config = dict(
    n_layer=12,
    d_model=160,
    n_head=2,
    n_kv_head=2,
    head_dim=64,
    d_mlp=448,
    vocab_size=2048,
    activation='swiglu',
    norm='rmsnorm',
    norm_place='pre',
    norm_eps=1e-05,
    positions='rope',
    rope_base=10000.0,
    rope_fraction=1.0,
    qk_norm=True,
    attn_scale=0.125,
    bias='qkv',
    tie_embeddings=True,
    parallel_block=False,
    init='uniform',
    init_std_qkv=0.0657,
    init_std_o=0.0,
    init_std_up=0.0657,
    init_std_down=0.0,
    optimizer='cautious_adamw',
    lr=0.00191,
    beta1=0.9,
    beta2=0.95,
    weight_decay=0.056,
    lr_head=0.0061,
    warmup_steps=510,
    schedule='wsd',
    decay_fraction=0.899,
    decay_shape='sqrt',
    final_lr_fraction=0.0,
    batch_tokens=32768,
    seq_len=1024,
    doc_mask=False,
    train_tokens=250300000,
    steps=7639,
    dataset='wikipedia_en',
)
MLP neurons of a small language model. Each row is named by its layer, matrix (gate and up: input weights) and neuron, and shows model dimensions 0-159. Each number is 128 + 32 x the weight over its row's rms, rounded and kept within 0 to 255. Numbers have three digits each. A neuron's up and down rows have the sign that makes its largest values positive.
After each neuron's rows, "fires on" lists the tokens most often at its 100 highest values on Wikipedia text that the model never trained on.

L3.gate18:106149111123131126148078144153164151194145149130149127178158176076094198153093085117146118133078112151110178108146072110140121156159167131116167097115140187166132160108105092161103094160182154130154135134112185100126158117181140142105110121122111100152139124135170085154094157175164141160173133139173119089096088095108147080117169163179097172078141120091097163191182162189121158140089098168106144160132136170166188178146142166117083100206110089147166157156122143104098126096074144
L3.up18:135144150098162145125106116118097179160175116133156170120131144048126151168050141131136130116134116123126109123137142137091172157092171093134143139152073198148112101130180087170095064133162123147099141168162160081151135076091115198110154132106102157151143142176126107115123081185084043160177132094147119114110145069134198111112166138159155144129140165156116110166154168161074130084128143172085110166143126182111187158130087123147167104174078107144164105149089074110106108165149094
fires on: "ap", "amp", "ip", "emb", "ase", "ail"

L5.gate315:119143109110128148156099109058084170073133154114135105118111137131116186108102140112150100126144115101136113145081137143093168158109084160158147085143134086067092114111140156154139180107121144097126103120187142161165102146085137104163178133135151204159081096100132101118100130160153145119156135094168091123122107119107108136127163116147123110045114098049125114133186180176125063084074117120136114099083067090121139100141112137137126131129083182079186135159115172049152082147222168
L5.up315:092122122144124112156101106149071089129141152096063185158133130114133107130107094127117137106181133109059151139081158128118111131137118128076120140165143042121079130191152125119108099138096168153201139126158126103126122132131156116161185104120123099121120156122198120147120124175138155122059112155067098118079139185125157096129194157156178137118172085121082105170132129100184125136181135086096176109131176086160087127124088152072167118139140082162080110139198188188127093100162141
fires on: "age", "eb", "ount", "ist", "ide", ":"

L9.gate363:093113179109124111133095116195177129139132133107086074079123141154121120068064117096131103081076145139152134075147128096074110125133072078106127159120124136206105139173181128128160113172144143066069092122176127104105115084182121064104138105169121181135087110075102098123178072086133116116099146126150162102130131130113078065144109129094101110148127116108116102139111162136157152109113205147085119181069069128141124115151128088095115177105100103102136114155105177104088118120100071
L9.up363:112104141121170136074099111112201170177170088125150113053084101117104125122123062115113120173082135069163143160167145138065084137084128091108089155132155143125112123131194074052139158141149157154103154111158119088173102173113194075121104115130109165104119191138108114119123119077096151131161077150122199142135147128144107155119116182124113114072068139140119154136104083097111119091101144142115157166136069103194129055154134097147140125139122156165144104169173088162142118141092137
fires on: " r"

L9.gate351:104132155113128114150178059113212154115091158109075123074081123102171141116160173142127108119123151087093172140158164122134108141144105088135141156155171077099130105134124145106156147164145086155146180116133119091143161128137113119127059090161129133144123115139155097102178115212133157155160157129124154103158146234137109102181108139164090102090055075108100153156158122105146159124109190120136116120142068090167143140138124184124172185172144101046159133102157118139130137075162086
L9.up351:145159173185101108143081114140121131108126102141082101168105181193115132092164182134145147144102183063142158151123121118173097158155100113119081187140164153120156100171139147090111133130137129149116122141125087102176115130170119130159124120176077163154108133160134141150104187135119177120128116135157161154126145167110092146089124065119098124112152123128105175133180149163102060213053194152145173078149121087211101134128141125153085179139137097063119070093154101090139106121156087
fires on: "s", " and", "ic", "ific", "ical", "ics"

L4.gate423:171170093079117131128112130066150139081100117121118111115169065129065105157161124141069121106116204132113193176143136145149159044141097132115156092116180102132123170150137112089130126147132130153075157129152132131132133104179128126049093136161106097150104177103146134114100044096144166151089101158088077142096130150095067167176103114081092177075124106139150104152105137112147079086131126127210071095122150118104193128110148135140166114130099107159117178153097144088164140116114151
L4.up423:153182128173085123100120119102100138156107126111118079186175145121151132110138128091118071151116158157162109123146115116144093111139139085127102170102169098111088139086144117169129126110111110091086147181105126092091156156161105145075092070129199144077113114103172123184099086112084115119114126108122095150100083068154141186134069134088159065060126128120076152135105112163162121126089190124171193110105112155063183165106184138087143144152143103162121130090151107050114161099140178
fires on: " cont", "anc", "e", "ing", "re", "s"

L7.gate118:145105141087121098090101154098121175095137124132082140120131098149201112083120219087165089132113125152095127081162160049113203156115110131161130170109070193178043108096077094168151137152108139103081104067149126159119171119193152091160080093110114086079115120111095171131117189102102133141145128140146100140117136132114121094085111141102157132119116097190104150157089139099191163132068160140153116120089137131162107130145142152087081163160121163100154108106156151109122098139134091
L7.up118:079179106136124159057171114100132073124113078120148131098149168151071128114147107089072144136169186096118081115101136118184104094109181165175171171092151136088115134119176099162112069106141114101104150119107090169163119175132176089111156124136155076179133079106116110119119179143060097141130173133123135099157167103196088106133130099136079094108143171119128132173105133141058121124139079123161144080132162135168110127189176138101102140094109134138075128174139122082104179093188121
fires on: "ed", " said", "ated", " called", "te", " rel"

L3.gate150:112116166139105171175117123147059081118101115166161093104197060112132105133124097125121118110095147136126194106114127145179118121116114145115133141129122080121140123101098166059178077155141170095109178118144170129170144149065117085169161016159114167128172150161110099148084174085149096119181138129141101155130109150124123167169096069115109062142141126144091100095094156191151149064144179108146134168123143122148146121167131130139193177102121173167136134060127139151116132113139167
L3.up150:143094105129092218174102096069125147142099114155103132040150103118156182121168166111140122076120114107078079136147217102140175072151133149145089102059108123121078168141171085097096115122169115111109163112118093097136102104109103158100090138126141147115141110090153087148136121180205125161133196168124129102143210178168110153125133105097142073139160148110149088113161118131129162135127158145139138111114143097162111152132152091084174118123134118183165129149123087178168162077099104
fires on: "ant", "ac", "ans", "ir"

L3.gate386:090135157166141150181145120084133122136149155111116136103194128141187168169078119073099110148105151144143144121159085133141150118161124138180125105054084141024115181128152154145122084140187097153127103154161134130116141096126134130081116125080128163162109108126143124102180141190126125180119118139154094069159161127155104134144148136135077168141108097117124147111187073161094129137139066148168112098163154196193192149121179109148052126151130151184162107138090164075118124161161161
L3.up386:110148123125162117076155171052074131160138163154152108148125162088169090133099133098144093077151123146118159164128122132187188168134125121164143183171071169169084131116166121161095141147149143123123152082116128189135088095089155127090145132127147230125094106091127143128135123145094130128160117126118131139117139140131115063101162110115149151111186175132183143174164118132089134067112193055157156131128138172122132079116116112091164152143150117164138114143102058059094164208133087
fires on: "ap", "ipp", "ip", "ot", "im", "ow"